config.yaml
n_layer: 10
n_kv_head: 12
vocab_size: 30346
norm_place: "pre"
positions: "learned"
tie_embeddings: true
parallel_block: false
lr: 0.000609
beta2: 0.99
schedule: "wsd"
decay_fraction: 0.934
decay_shape: "linear"
seq_len: 1024
doc_mask: false
dataset: "wikipedia_en"
MLP neurons of a small language model. Each row is named by its layer, matrix (down: output weights) and neuron, and shows model dimensions 576-703. Each number is 200 + 30 x the weight over its row's rms, rounded and kept within 0 to 999.
A block is one neuron, or neurons of one layer that tend to fire together. Before each block is what it responds to, as a language model described it from the Wikipedia text at the highest values.

List coordinators. Commas, and, or and similar separators right after the first item of a coordinated list of nouns, such as "education, and", "Saipan and", "Mumbai, Pune".
L5.down64,198,205,183,176,190,212,190,209,171,216,197,159,181,197,169,198,205,171,221,209,151,192,176,201,212,206,221,169,211,138,175,222,222,168,223,243,220,258,216,204,225,186,211,162,225,192,245,223,192,225,175,172,252,208,207,275,205,226,180,206,200,196,178,143,185,236,183,175,231,209,226,253,214,182,151,197,222,205,221,167,188,191,184,217,186,173,197,166,228,164,181,214,228,187,190,241,215,172,199,180,218,255,187,242,183,190,152,187,216,202,226,164,174,165,182,251,167,158,165,233,200,156,186,166,190,189,237,196
L5.down416,222,151,231,202,221,182,201,189,181,189,187,189,202,188,216,213,205,152,188,152,200,147,215,233,192,207,108,219,219,152,163,180,175,245,175,212,184,182,209,233,136,211,214,222,222,230,214,224,155,158,260,208,217,245,159,245,239,216,237,243,232,210,199,237,207,132,232,241,158,198,183,213,186,199,208,210,201,137,204,176,188,257,176,198,180,178,203,155,190,175,229,194,193,200,174,200,204,162,227,217,178,182,184,207,216,164,197,178,225,139,150,225,233,237,213,191,209,163,181,207,243,200,182,212,189,174,206,183
L5.down1065,167,244,222,197,197,195,213,166,241,210,186,181,159,234,244,246,223,190,209,231,192,223,194,234,235,272,147,165,137,242,170,175,240,246,219,227,247,207,216,242,191,197,215,211,219,206,230,209,222,198,114,264,95,196,173,242,192,241,150,202,181,225,177,228,195,187,250,258,214,202,219,235,239,142,206,171,194,156,163,152,195,166,181,206,223,237,167,189,210,200,203,208,179,213,195,214,192,157,233,171,150,217,195,169,215,235,221,259,206,195,224,155,215,157,178,179,192,197,146,185,194,212,214,143,175,208,197,210
L5.down1271,147,223,240,208,181,196,226,217,268,174,245,240,200,180,215,277,214,206,200,189,162,223,217,177,206,240,115,212,175,181,211,148,223,209,183,178,184,221,262,198,160,226,171,176,177,255,169,216,183,229,223,188,143,201,133,201,169,231,193,199,194,246,176,210,210,191,217,256,204,210,207,159,195,213,192,177,189,154,217,186,192,242,129,208,148,259,255,179,212,200,218,191,192,176,220,208,188,165,232,184,229,179,238,215,219,160,188,199,201,176,229,241,229,207,177,199,197,154,154,182,181,142,121,210,208,191,222,198
L5.down1832,192,206,201,217,180,224,260,218,222,140,166,212,159,221,180,218,205,224,208,204,145,220,221,207,194,234,293,256,113,219,233,201,315,174,217,163,238,213,220,166,206,235,156,154,171,226,197,222,233,247,191,223,91,209,152,179,184,182,198,243,205,229,245,214,204,205,182,281,177,254,171,205,224,132,215,180,181,173,153,148,209,215,197,210,141,241,179,176,175,203,188,200,139,219,202,225,204,162,224,176,167,188,206,173,221,191,225,142,169,177,202,189,227,240,140,235,210,185,183,188,161,187,178,237,199,199,237,199
L5.down2448,188,227,172,195,143,170,213,198,197,187,172,162,206,236,256,235,211,176,205,255,172,204,245,184,192,184,235,200,134,223,207,182,222,196,200,181,224,164,214,209,226,225,185,211,196,207,236,229,224,140,215,172,190,172,178,233,194,205,245,170,204,226,203,171,205,187,238,219,225,217,185,235,229,196,184,126,230,188,221,234,167,180,222,180,192,206,173,143,160,207,258,206,255,265,157,227,178,205,198,212,173,189,165,183,195,168,181,245,238,247,209,192,169,179,194,232,245,233,197,152,186,234,177,222,116,164,209,216
L5.down2680,267,205,197,203,198,205,273,158,162,230,149,238,192,204,213,260,216,276,222,134,169,188,191,193,200,217,160,182,147,223,186,204,234,195,194,226,220,182,223,193,187,218,190,156,175,185,162,211,226,194,241,216,156,227,175,187,207,193,234,197,173,225,229,225,187,139,190,246,235,218,178,183,174,209,186,206,173,153,175,207,236,210,218,249,156,186,261,158,178,140,195,181,199,234,174,226,207,184,205,255,185,152,198,191,189,182,221,261,256,197,217,225,243,152,172,227,185,198,162,194,215,199,144,188,204,141,251,216
L5.down2922,212,225,182,219,208,228,218,214,229,201,183,196,225,162,222,232,150,178,148,206,197,215,205,189,151,198,194,242,199,183,130,180,151,218,283,247,193,208,218,191,169,216,202,212,168,204,201,215,173,181,241,214,219,196,177,208,165,200,239,244,192,161,211,223,190,203,195,174,204,192,265,194,148,240,235,161,166,172,211,230,227,193,236,199,211,174,160,184,224,194,228,198,159,259,178,239,176,181,206,207,173,187,146,227,211,202,226,201,203,160,155,172,204,180,215,269,246,249,230,195,255,195,209,188,195,213,229,200

Separators inside numeric data. Punctuation splitting numbers in tables and statistics, such as decimal points (26.2, 5.4%), table pipes, minus/plus signs, thousands commas, score dashes.
L7.down28,210,243,228,204,198,240,231,195,209,185,230,180,214,210,182,220,175,198,197,201,178,153,139,169,175,195,209,171,97,128,198,163,185,218,239,188,199,170,218,188,200,220,231,236,230,196,162,211,215,203,145,244,221,215,177,138,225,142,192,212,142,205,257,200,202,221,160,153,231,182,260,197,222,176,156,211,212,203,257,166,219,188,197,188,217,274,182,242,219,196,248,204,221,195,189,175,169,190,221,213,200,213,272,142,203,149,184,249,170,171,163,197,253,232,130,174,247,199,175,229,181,218,192,172,167,204,232,162
L7.down559,180,201,220,227,190,211,181,193,168,184,184,246,223,263,169,198,205,217,203,197,241,146,224,241,230,225,183,158,283,216,217,181,207,178,235,181,218,188,176,197,191,216,221,175,250,223,228,177,191,208,207,221,270,234,141,185,166,210,193,204,193,191,205,190,203,198,244,191,176,185,212,205,153,245,193,219,191,180,177,186,237,229,160,205,204,173,200,204,208,258,153,210,203,184,217,198,211,215,206,138,169,246,216,218,225,224,187,197,181,141,124,190,186,214,221,204,172,215,209,169,174,190,201,227,223,178,162,185
L7.down866,177,153,175,214,197,213,240,198,234,198,210,191,213,209,239,208,165,194,170,235,196,141,243,199,194,156,219,203,186,218,171,204,221,197,183,174,186,188,189,230,215,224,216,215,168,221,200,188,205,187,246,170,202,206,199,233,250,210,200,174,156,171,215,232,185,113,255,197,147,197,200,193,184,167,238,213,193,206,188,209,191,173,219,223,177,247,152,163,232,144,123,200,228,207,288,151,205,222,206,171,197,219,207,254,243,180,193,176,234,181,194,171,172,249,200,231,215,192,170,211,149,198,171,229,205,217,201,205
L7.down1231,192,227,196,225,166,144,244,152,189,173,205,178,225,209,217,181,206,195,206,151,232,161,235,252,184,188,165,217,205,176,210,214,147,175,192,195,221,201,182,190,222,178,229,214,203,182,217,185,207,142,239,137,198,203,235,225,212,196,198,154,198,184,184,220,171,204,195,262,168,240,183,180,221,201,203,175,226,207,202,194,184,202,166,226,207,226,202,194,225,189,202,162,212,197,227,183,237,213,187,225,209,232,197,162,270,149,192,162,205,192,266,250,169,155,229,203,224,172,221,216,104,188,142,207,184,199,234,196
L7.down1849,206,185,168,215,237,219,181,201,230,177,198,208,191,183,127,164,235,179,243,163,153,182,174,190,195,186,224,182,221,191,191,219,194,251,168,172,209,140,159,117,160,215,178,199,208,182,176,187,190,226,183,230,225,138,242,202,206,225,181,192,185,236,228,135,202,216,191,214,213,225,138,197,178,216,175,203,287,209,194,179,179,235,228,167,205,195,218,216,188,165,231,190,190,170,199,220,217,184,227,236,190,182,201,178,199,193,197,202,213,182,219,222,153,219,216,149,199,212,191,225,215,208,241,199,170,166,155,220
L7.down2485,261,210,199,218,199,210,197,176,193,205,199,157,242,198,156,194,191,242,233,139,216,171,162,235,227,228,156,204,216,192,232,178,177,186,184,162,190,196,179,160,193,224,230,246,187,217,209,122,215,217,203,181,160,139,223,207,183,211,265,185,186,234,195,187,206,202,179,199,236,165,200,182,195,218,190,214,193,185,208,176,203,194,187,200,222,231,205,210,203,183,213,167,108,176,218,220,222,123,204,188,214,169,186,202,198,201,152,168,213,236,210,214,175,200,198,176,198,236,191,222,209,189,154,163,197,218,146,184
L7.down2526,197,204,179,178,181,184,182,210,159,176,235,179,186,175,215,193,176,212,225,234,169,176,209,182,221,183,181,211,149,223,213,235,211,201,146,207,189,200,161,171,151,208,222,245,245,209,140,208,190,250,245,163,146,185,228,148,187,241,219,165,209,222,164,290,238,243,163,246,191,183,205,153,188,197,213,222,258,244,200,202,178,139,247,189,223,224,144,244,202,222,182,178,159,176,186,148,202,159,201,197,181,169,159,194,204,232,157,190,226,243,241,163,179,212,234,191,191,191,212,166,207,219,183,269,134,201,221,214
L7.down2758,190,237,184,251,179,206,188,217,177,244,217,177,265,192,232,261,218,188,234,193,210,178,221,183,220,206,209,195,218,203,246,190,217,177,205,246,126,158,242,229,171,192,226,225,233,234,211,188,181,233,196,217,161,183,199,226,239,180,236,105,233,156,245,200,209,183,186,191,166,240,210,233,211,193,186,213,227,148,196,184,265,210,198,253,192,204,192,190,196,175,213,216,188,214,171,189,208,192,208,194,209,204,236,237,172,214,187,163,189,241,185,205,155,152,238,173,145,233,184,207,142,134,193,174,214,216,190,199

Lists of fields or activities. Commas, "and" and word pieces inside lists of fields, disciplines or mission goals, such as "e-learning, education, and environment", "to promote", "mechanical engineering".
L7.down46,168,222,170,209,206,232,193,149,203,227,194,244,228,186,227,216,196,142,241,219,192,183,241,179,232,204,185,239,75,217,160,249,216,221,206,205,227,202,169,235,244,199,222,202,189,161,186,212,184,184,153,213,177,168,199,152,191,230,205,160,195,214,205,169,179,158,209,188,167,189,168,192,139,176,234,196,129,228,180,206,220,218,200,247,188,230,208,206,193,184,181,215,206,192,179,171,184,230,209,241,163,216,225,191,198,193,182,220,190,199,203,168,210,146,198,176,202,188,164,206,187,206,222,236,186,234,170,219
L7.down271,168,230,141,225,191,247,222,209,213,204,241,142,169,259,202,262,181,205,224,186,237,208,158,178,205,155,221,213,142,213,188,202,160,241,130,188,252,146,218,217,217,179,188,180,225,240,210,206,180,172,225,169,182,243,158,159,176,225,227,165,196,161,188,186,200,209,215,235,187,191,238,184,170,225,199,200,232,220,216,184,177,205,165,232,227,189,209,233,196,172,213,246,198,218,193,196,189,173,190,161,205,169,167,235,185,220,208,167,171,206,211,198,260,253,162,220,193,220,180,150,239,219,185,212,179,211,192,191
L7.down474,195,184,175,201,224,200,233,232,183,156,154,190,186,148,242,210,274,217,202,202,239,235,163,196,195,208,201,196,221,140,185,188,240,204,206,235,226,152,252,179,234,174,233,185,185,229,166,247,211,260,161,192,242,212,193,161,163,265,190,199,248,166,167,228,224,210,185,160,208,163,227,188,212,240,169,175,242,198,167,190,157,203,225,212,178,222,229,170,226,241,178,142,235,191,174,154,203,224,170,208,173,198,198,206,172,204,186,256,237,202,229,175,243,229,266,224,186,227,180,147,216,192,194,188,167,206,255,202
L7.down1598,224,221,177,166,243,194,218,229,145,201,188,196,184,174,199,160,198,142,316,232,181,201,173,177,170,187,185,198,201,200,160,179,252,206,148,213,239,170,231,232,194,208,179,237,178,202,163,215,207,182,126,191,167,185,247,183,201,229,253,113,189,211,239,243,162,170,233,203,189,197,223,180,172,161,178,239,181,161,215,182,183,199,206,240,213,256,189,236,163,192,175,241,163,227,166,193,208,193,253,174,204,206,182,216,204,243,248,212,216,207,147,195,174,194,203,246,226,198,232,235,206,212,133,156,231,170,190,209
L7.down1939,213,206,145,249,163,190,202,173,196,239,143,201,211,255,208,240,250,236,291,153,205,225,191,170,245,281,197,177,214,210,199,250,188,222,211,214,187,246,257,227,181,210,217,179,149,163,178,195,208,170,172,204,229,244,217,213,223,162,205,169,177,210,237,211,202,235,215,188,234,182,257,158,169,204,157,173,249,224,193,215,155,184,227,195,243,201,214,188,203,173,179,174,275,178,241,188,180,234,143,167,140,201,220,173,263,180,214,211,226,201,166,160,218,212,242,216,199,187,163,229,160,217,199,226,186,180,175,222
L7.down1958,221,169,174,225,205,173,170,303,228,220,213,192,216,198,193,216,148,177,223,194,200,235,215,229,198,230,161,181,172,229,241,200,230,214,171,218,269,197,221,247,224,195,185,242,217,148,188,216,212,133,172,213,189,119,185,191,220,222,207,176,160,161,198,198,206,191,192,215,190,218,227,243,170,246,174,242,166,137,202,197,143,233,215,206,193,189,228,166,216,266,185,217,190,207,247,205,210,224,218,211,211,180,222,185,211,194,148,222,173,154,240,187,206,236,263,154,185,159,179,202,183,183,177,143,177,197,155,194
L7.down2643,181,232,148,185,190,202,208,215,209,180,211,188,176,166,222,192,191,152,192,244,198,226,205,195,170,222,197,161,214,171,207,205,210,167,225,145,269,245,181,132,221,208,293,184,258,244,185,205,178,140,186,207,255,185,224,206,230,248,226,203,196,182,181,192,232,198,229,196,158,199,204,167,168,234,147,193,205,202,224,148,190,201,236,137,204,235,250,259,177,161,135,143,228,157,217,134,193,186,184,217,144,250,194,211,214,231,245,204,216,188,187,162,254,190,176,138,136,240,150,175,173,201,206,192,148,156,221,242
L7.down2662,212,249,161,180,177,186,217,190,169,188,154,201,202,197,189,225,225,204,258,181,245,242,192,193,223,259,205,228,130,249,188,190,267,208,235,160,246,243,221,183,261,176,239,189,184,195,159,197,195,193,219,177,161,228,172,204,204,182,230,177,204,213,224,267,236,174,199,218,183,229,246,212,131,182,237,213,249,218,191,202,225,164,237,218,225,259,200,194,181,172,190,215,213,142,230,139,164,197,185,252,185,209,187,219,182,192,248,213,216,190,217,216,208,205,241,216,219,198,213,155,162,200,219,213,141,241,210,202

Mid-number separators. Punctuation inside a number right after a digit: decimal points (20.4), en dashes in scores and win–loss records (18–6), degree signs in coordinates.
L6.down1651,205,193,179,195,212,222,218,199,123,205,161,180,187,216,260,179,194,131,216,219,231,189,209,189,167,167,204,200,193,262,220,237,246,216,231,216,194,183,138,194,169,216,228,203,237,280,220,211,186,180,158,250,195,209,196,197,227,192,175,209,194,228,220,250,203,213,167,205,212,241,204,191,147,208,163,171,236,228,146,202,153,192,249,197,227,196,195,224,148,225,175,275,207,217,163,169,197,204,216,190,196,227,100,175,167,229,161,259,160,220,202,207,170,206,190,213,188,239,211,170,233,208,238,245,249,219,146,173

Coordinating connectors between nouns. Conjunctions and list separators (and, comma, &, or, hyphen) joining two nouns or noun phrases, as in Music & Fine Arts, research and extension, Bosnia and Herzegovina.
L6.down252,201,235,205,228,180,237,220,177,204,159,160,181,142,202,179,187,228,198,240,177,214,197,232,185,194,235,200,177,183,178,162,151,253,201,190,204,189,212,215,138,272,189,240,192,209,227,213,256,204,191,188,214,191,187,198,199,232,233,165,241,224,217,189,196,230,171,171,167,223,175,190,201,241,202,146,138,230,107,171,209,245,131,190,192,149,265,172,168,219,217,241,169,147,247,172,201,180,193,179,198,178,209,223,174,200,220,109,228,232,198,221,208,163,170,171,230,242,210,188,204,163,178,155,204,105,253,157,237

Purpose or topic connector. Words that open a statement of purpose or subject, chiefly to after aim/mission is, plus on, about, for after project/bill/play/expedition.
L6.down663,174,221,169,189,220,178,181,202,175,182,211,155,214,194,222,218,176,211,181,144,212,187,211,189,173,243,182,213,182,241,254,183,255,231,199,207,230,152,192,242,262,215,250,228,171,184,193,220,185,158,151,195,140,236,218,208,195,196,167,175,199,189,231,243,228,231,273,238,253,171,174,176,154,229,231,198,222,256,155,190,176,189,179,193,200,280,163,187,179,191,201,233,209,161,199,224,186,140,198,232,196,197,226,204,172,199,228,180,197,181,168,167,258,169,199,249,155,216,236,168,216,225,136,177,217,213,114,162

Compound field-name connectors. Words inside multi-word academic or institutional names, mainly "and" joining two fields, e.g. Physical and Mathematical, Mathematics and Computer Science, physical chemistry.
L5.down13,194,166,172,247,227,178,219,193,142,218,208,243,217,207,193,194,223,212,227,174,208,174,173,204,184,219,157,219,272,175,216,207,257,230,179,190,161,215,215,240,188,196,180,148,166,224,178,227,244,246,218,171,271,202,208,159,154,203,239,197,181,178,162,198,195,192,241,172,165,221,253,213,145,185,170,184,181,243,242,196,196,166,218,217,220,140,197,166,234,224,197,235,208,129,236,208,235,166,176,203,193,227,215,215,226,248,228,178,220,238,226,148,171,149,178,172,254,231,192,152,212,154,137,240,230,178,256,186
L5.down473,171,168,199,193,198,213,197,210,203,229,170,216,190,194,191,208,221,215,230,231,151,149,247,205,181,221,150,221,191,213,164,200,182,193,199,275,228,205,185,194,158,181,194,200,136,231,204,205,145,233,195,172,251,175,152,181,213,234,189,239,212,180,207,209,222,212,170,194,166,200,273,216,256,194,196,171,185,178,162,203,182,182,163,167,188,217,166,142,182,291,242,168,250,236,219,286,243,229,222,190,187,231,238,176,192,253,127,190,191,138,208,218,211,193,202,211,198,224,150,181,208,207,177,226,245,175,224,153
L5.down612,179,227,213,164,221,224,191,210,231,198,209,188,170,176,137,187,200,177,235,227,188,195,186,227,223,238,157,213,185,225,172,224,258,204,171,180,230,219,236,201,177,221,251,179,162,214,221,208,195,176,144,216,147,194,181,184,182,175,185,160,165,206,225,213,153,238,265,184,224,222,254,195,185,206,204,195,197,178,187,198,167,197,169,252,173,220,167,123,159,178,208,122,229,176,180,239,199,186,246,209,179,215,177,151,193,246,142,198,204,271,203,209,185,182,205,264,236,174,144,214,204,215,205,180,203,211,163,178
L5.down737,174,211,181,193,239,213,198,209,166,235,205,170,159,231,222,199,238,205,214,161,169,228,262,234,165,223,195,222,206,247,172,219,208,155,170,177,208,182,162,166,131,224,176,254,176,187,238,202,213,203,188,173,125,193,218,195,245,219,190,249,231,248,165,195,217,208,228,165,191,210,159,207,180,189,194,220,196,229,207,242,145,183,217,212,201,236,161,236,245,154,168,248,204,181,161,213,205,190,165,187,155,235,238,182,197,247,199,164,156,220,177,177,166,222,252,223,173,222,212,207,246,222,203,244,213,206,244,210
L5.down1441,263,244,233,210,263,194,228,195,249,189,225,190,104,193,190,216,174,176,244,206,234,118,185,182,178,219,181,260,108,203,194,207,244,231,247,180,160,258,197,245,201,205,254,198,184,207,169,179,207,271,204,228,119,188,126,226,181,242,178,185,214,226,171,219,211,220,212,198,264,176,220,190,191,187,235,146,166,202,151,218,195,190,184,218,155,167,190,219,191,214,150,245,226,188,170,184,205,223,246,224,162,151,212,175,207,172,168,156,186,194,198,168,196,146,233,225,191,195,211,188,243,157,186,209,229,201,171,209
L5.down1655,194,261,195,199,176,205,189,172,168,226,185,179,178,216,197,239,251,185,252,177,234,225,193,189,212,234,174,203,153,250,177,225,200,250,239,203,162,235,227,223,223,224,193,236,224,216,239,186,213,167,169,245,171,233,171,159,187,166,222,188,216,196,201,203,234,191,206,215,255,211,213,201,184,230,223,147,271,217,200,193,224,218,213,193,213,239,219,195,160,189,236,196,215,179,246,216,185,192,227,227,181,210,192,247,222,220,157,243,227,191,171,220,170,186,225,182,189,189,201,195,212,145,161,194,179,202,205,187
L5.down2690,187,230,201,246,228,195,196,202,167,268,215,202,217,218,108,218,190,215,198,239,182,187,151,201,182,185,170,157,143,205,185,177,219,197,240,161,198,218,185,224,191,247,159,233,194,131,216,213,179,198,181,160,188,171,189,210,185,256,191,184,174,181,228,193,174,229,205,232,231,172,166,213,149,242,237,192,189,231,205,185,179,200,193,241,225,109,196,237,205,163,190,171,207,217,205,183,231,228,208,200,206,177,188,212,215,234,198,243,141,206,233,206,183,167,174,232,188,213,215,189,212,191,275,207,179,235,187,210
L5.down2729,204,261,222,227,215,234,199,229,138,231,198,221,193,257,222,255,202,183,243,219,226,216,155,172,215,223,198,243,152,192,283,253,198,185,243,199,135,177,228,193,180,223,218,205,154,229,256,248,234,210,242,207,198,167,176,221,223,262,180,205,205,175,201,227,242,218,250,177,209,181,168,202,202,156,230,215,262,213,166,177,240,192,185,224,220,217,184,239,174,159,189,208,224,214,237,221,186,225,160,206,168,215,211,205,218,212,199,248,184,181,201,106,185,233,201,177,207,216,223,248,256,166,206,193,172,209,170,222

Numeric separators within numbers. Separator punctuation after the leading digits of a number, such as decimal points, time colons or coordinate primes, in stats and tables: 14.43, 56:38, 39°56′.
L5.down32,215,205,213,166,207,209,195,188,231,181,190,180,215,163,164,187,182,198,212,185,210,186,147,166,206,179,152,148,196,224,182,214,182,156,208,170,201,174,189,229,194,198,181,211,199,193,187,147,157,199,180,220,210,197,238,169,185,210,186,236,229,237,202,168,209,216,176,165,213,237,236,169,109,230,162,203,156,164,226,171,233,182,190,221,148,202,230,202,189,184,144,242,200,235,200,190,170,185,169,188,231,209,245,222,201,280,160,225,183,206,221,150,209,253,224,205,158,183,205,169,229,216,239,182,172,208,164,224
L5.down739,242,165,189,148,254,186,222,236,263,223,155,195,180,211,228,178,155,196,161,283,208,223,210,233,177,211,148,123,178,266,224,185,179,187,203,221,226,178,152,237,167,174,241,203,188,240,172,182,190,216,215,233,221,231,200,170,176,201,137,172,171,183,195,239,174,246,235,166,199,222,232,161,177,240,234,253,119,178,153,201,218,192,205,281,219,248,196,171,117,232,200,160,178,223,210,183,198,279,174,189,145,228,136,176,251,211,231,206,227,198,212,250,193,208,203,252,132,230,201,216,201,199,249,205,201,219,231,239
L5.down880,238,204,225,215,229,218,191,231,208,126,146,232,204,164,128,180,206,213,179,217,217,189,169,212,185,188,188,190,211,190,184,208,194,241,213,155,241,169,205,198,195,227,213,202,156,203,204,185,192,183,207,132,253,224,170,222,247,194,211,186,194,238,278,215,192,186,209,166,196,260,207,195,244,196,238,181,182,217,199,182,153,163,183,218,172,186,233,166,191,179,164,206,197,239,207,205,214,224,192,178,131,198,208,161,172,247,201,183,205,200,217,261,169,218,280,191,150,218,243,196,184,211,125,172,201,162,232,201
L5.down1219,191,199,214,191,158,231,206,225,174,203,189,224,180,165,228,220,203,194,194,235,182,165,254,154,194,176,179,176,169,283,189,215,187,214,184,174,234,185,211,160,141,167,210,260,205,259,206,148,231,190,192,177,184,223,191,200,233,228,217,170,170,201,195,217,199,211,190,179,163,207,216,184,163,183,183,172,199,188,128,197,162,262,214,197,169,200,163,169,200,185,169,234,169,234,157,185,224,168,160,203,208,220,185,212,180,202,191,167,172,178,205,155,211,212,217,213,205,222,229,180,226,159,182,227,204,182,165,188
L5.down1352,233,154,170,169,158,225,242,196,130,155,172,230,196,227,212,221,242,182,161,185,260,201,162,184,208,215,198,184,185,189,176,188,151,201,214,192,255,269,196,188,213,237,199,220,189,248,224,206,240,240,153,224,160,191,223,197,230,242,146,217,191,178,199,190,221,197,183,163,219,209,188,209,143,190,214,248,298,158,159,196,215,245,189,223,263,246,185,162,183,191,179,213,194,226,204,199,246,219,183,154,197,209,226,171,164,234,206,219,198,182,202,172,245,165,203,214,191,218,192,204,188,253,177,259,206,207,204,193
L5.down1411,208,213,206,248,255,225,260,202,224,160,199,176,179,211,203,229,190,206,182,178,219,223,185,198,219,213,186,98,168,214,197,226,216,230,191,138,192,233,148,232,217,236,249,237,249,231,192,166,211,168,202,242,198,230,188,147,201,160,218,200,196,235,214,167,186,204,214,100,199,200,197,128,130,233,179,222,185,188,175,211,240,202,219,170,169,230,244,136,162,236,120,166,169,186,209,196,222,238,153,201,193,156,202,186,183,285,158,224,211,209,197,236,221,203,231,212,143,218,207,203,205,192,215,192,201,214,173,160
L5.down2181,182,183,218,220,260,162,230,237,158,190,191,243,189,186,216,194,230,248,217,191,260,216,176,239,217,205,195,218,178,201,230,222,198,210,209,173,228,194,193,206,221,175,228,146,146,179,183,162,176,267,217,152,261,195,224,215,166,196,202,182,150,269,201,150,234,204,197,204,248,195,199,192,215,152,201,264,142,261,207,219,152,235,210,220,182,187,196,178,204,213,206,222,164,189,221,214,199,176,172,194,223,245,239,244,206,186,191,231,196,183,147,214,210,197,207,210,178,214,161,190,163,244,198,237,248,126,188,212
L5.down2704,225,206,156,213,223,133,198,212,211,179,213,202,211,195,257,168,178,170,223,237,242,243,163,190,251,187,184,150,209,214,195,232,162,238,186,192,196,162,156,241,152,214,216,195,219,180,219,196,188,199,204,235,264,233,208,192,184,180,161,193,217,230,209,270,223,208,188,131,162,192,257,152,175,166,178,210,203,129,181,171,234,236,208,222,234,189,181,194,208,194,186,217,193,216,135,154,175,232,154,188,178,271,190,204,199,207,228,239,141,198,167,185,232,211,205,170,224,216,254,192,195,178,224,217,265,203,123,171

Coordinators in noun lists. Coordinating tokens (and, comma, or, slash, &) joining nouns or modifiers in a list, e.g. local, regional and national; public and private; films and television.
L7.down89,185,169,251,204,196,195,266,189,213,185,154,239,173,222,157,209,204,217,166,161,205,200,206,179,152,191,204,222,198,203,155,201,197,242,154,179,264,209,171,196,215,208,215,207,156,217,195,193,231,176,237,182,124,205,186,185,247,158,181,159,204,193,147,178,261,233,171,214,179,189,182,219,168,204,221,173,218,166,202,209,207,185,188,234,199,201,169,228,202,171,223,196,184,233,130,191,150,121,222,234,207,230,255,230,192,198,197,141,207,179,174,212,251,192,194,179,228,211,219,230,175,205,206,207,181,190,208,220
L7.down130,181,173,229,219,197,167,181,246,182,236,213,212,151,111,238,161,185,167,184,230,200,141,195,198,209,207,154,179,188,202,181,231,206,189,193,187,240,234,121,211,142,142,185,235,161,169,161,193,225,220,259,244,179,205,199,171,228,230,207,246,185,203,182,208,187,197,199,151,144,238,198,205,149,187,191,186,202,227,184,199,205,216,166,191,198,223,195,234,208,145,203,294,176,199,222,166,166,142,202,242,204,218,194,155,167,133,202,209,233,185,198,229,192,216,238,182,219,263,178,254,195,184,223,218,187,246,205,174
L7.down507,211,172,152,193,217,176,224,174,214,226,194,163,208,204,187,181,196,170,219,192,180,238,246,184,216,222,198,202,174,156,121,211,169,163,253,183,227,168,162,192,185,185,215,133,160,222,239,196,178,249,220,224,234,198,132,187,179,221,236,253,178,214,202,218,191,226,188,166,214,179,198,191,187,224,172,211,197,233,186,180,248,239,156,238,177,255,198,163,192,213,234,150,164,232,241,220,159,204,181,212,167,257,217,156,199,219,178,190,216,225,180,200,208,162,236,237,203,220,158,243,193,173,160,201,162,181,186,226
L7.down2016,188,205,253,210,242,219,263,243,212,170,195,269,230,220,237,202,190,171,225,243,201,178,196,112,185,227,220,198,122,231,182,176,142,221,194,242,235,278,213,232,246,234,217,212,207,186,190,206,214,142,209,170,229,231,198,174,206,200,184,191,205,153,154,172,223,219,200,182,185,253,227,212,175,207,199,219,260,174,206,224,191,177,224,185,192,250,221,154,209,178,180,191,205,230,162,173,160,211,205,222,196,220,230,160,196,215,191,253,186,208,240,234,236,213,188,211,240,247,164,218,278,197,157,242,141,192,190,141
L7.down2252,234,223,185,179,204,208,164,144,149,220,243,154,227,238,198,228,143,114,204,178,212,231,166,173,214,187,128,189,149,255,193,169,211,144,226,197,212,204,210,168,171,149,254,210,168,176,255,202,225,189,202,223,126,226,187,241,230,170,208,230,198,190,240,183,191,207,254,194,205,199,182,166,200,174,188,197,217,221,104,174,154,203,230,244,200,211,213,208,281,151,242,277,221,211,187,179,203,192,172,164,209,187,192,161,248,237,256,206,234,242,203,193,159,189,186,176,196,161,237,213,196,175,234,169,182,203,218,244
L7.down2424,145,182,189,182,182,176,210,186,234,200,212,162,187,112,194,180,230,265,253,161,148,185,236,216,151,193,222,198,187,220,164,207,229,190,157,183,221,168,205,230,211,210,196,191,167,215,197,212,184,230,225,169,213,227,213,169,212,196,241,168,225,232,218,180,190,184,136,221,149,199,160,252,213,179,186,223,179,157,191,138,267,191,202,186,174,230,200,216,168,222,211,195,190,198,186,205,218,173,245,193,195,211,238,178,226,204,215,172,211,216,248,201,220,267,215,204,124,185,272,251,171,120,159,175,189,258,196,153
L7.down2689,219,148,170,199,192,170,220,214,169,212,199,248,163,196,170,160,179,210,228,218,196,157,200,153,173,194,228,217,111,193,195,250,225,272,176,172,167,113,211,153,266,160,254,207,219,235,245,231,212,208,223,190,116,138,142,209,199,212,167,213,220,219,223,181,171,265,218,166,190,182,257,192,193,228,177,192,188,176,153,210,164,207,170,219,221,185,167,160,242,216,166,212,178,198,155,220,214,168,178,151,188,181,202,203,205,229,207,192,198,200,226,238,178,227,202,213,166,199,179,185,172,214,188,225,208,158,216,174
L7.down2916,172,242,205,191,216,179,217,188,201,155,237,209,238,175,236,208,160,222,205,264,218,154,235,211,259,212,236,192,250,214,187,223,225,249,221,232,232,207,247,195,186,172,242,165,170,240,209,233,226,203,184,232,142,208,216,223,165,265,169,228,215,201,186,211,233,200,232,201,216,224,192,243,233,162,174,240,191,177,191,171,211,207,221,204,215,165,224,185,190,213,219,225,195,186,182,154,141,197,188,224,191,157,157,180,197,140,224,164,206,205,206,237,193,275,231,182,238,201,214,219,131,173,193,143,195,205,203,211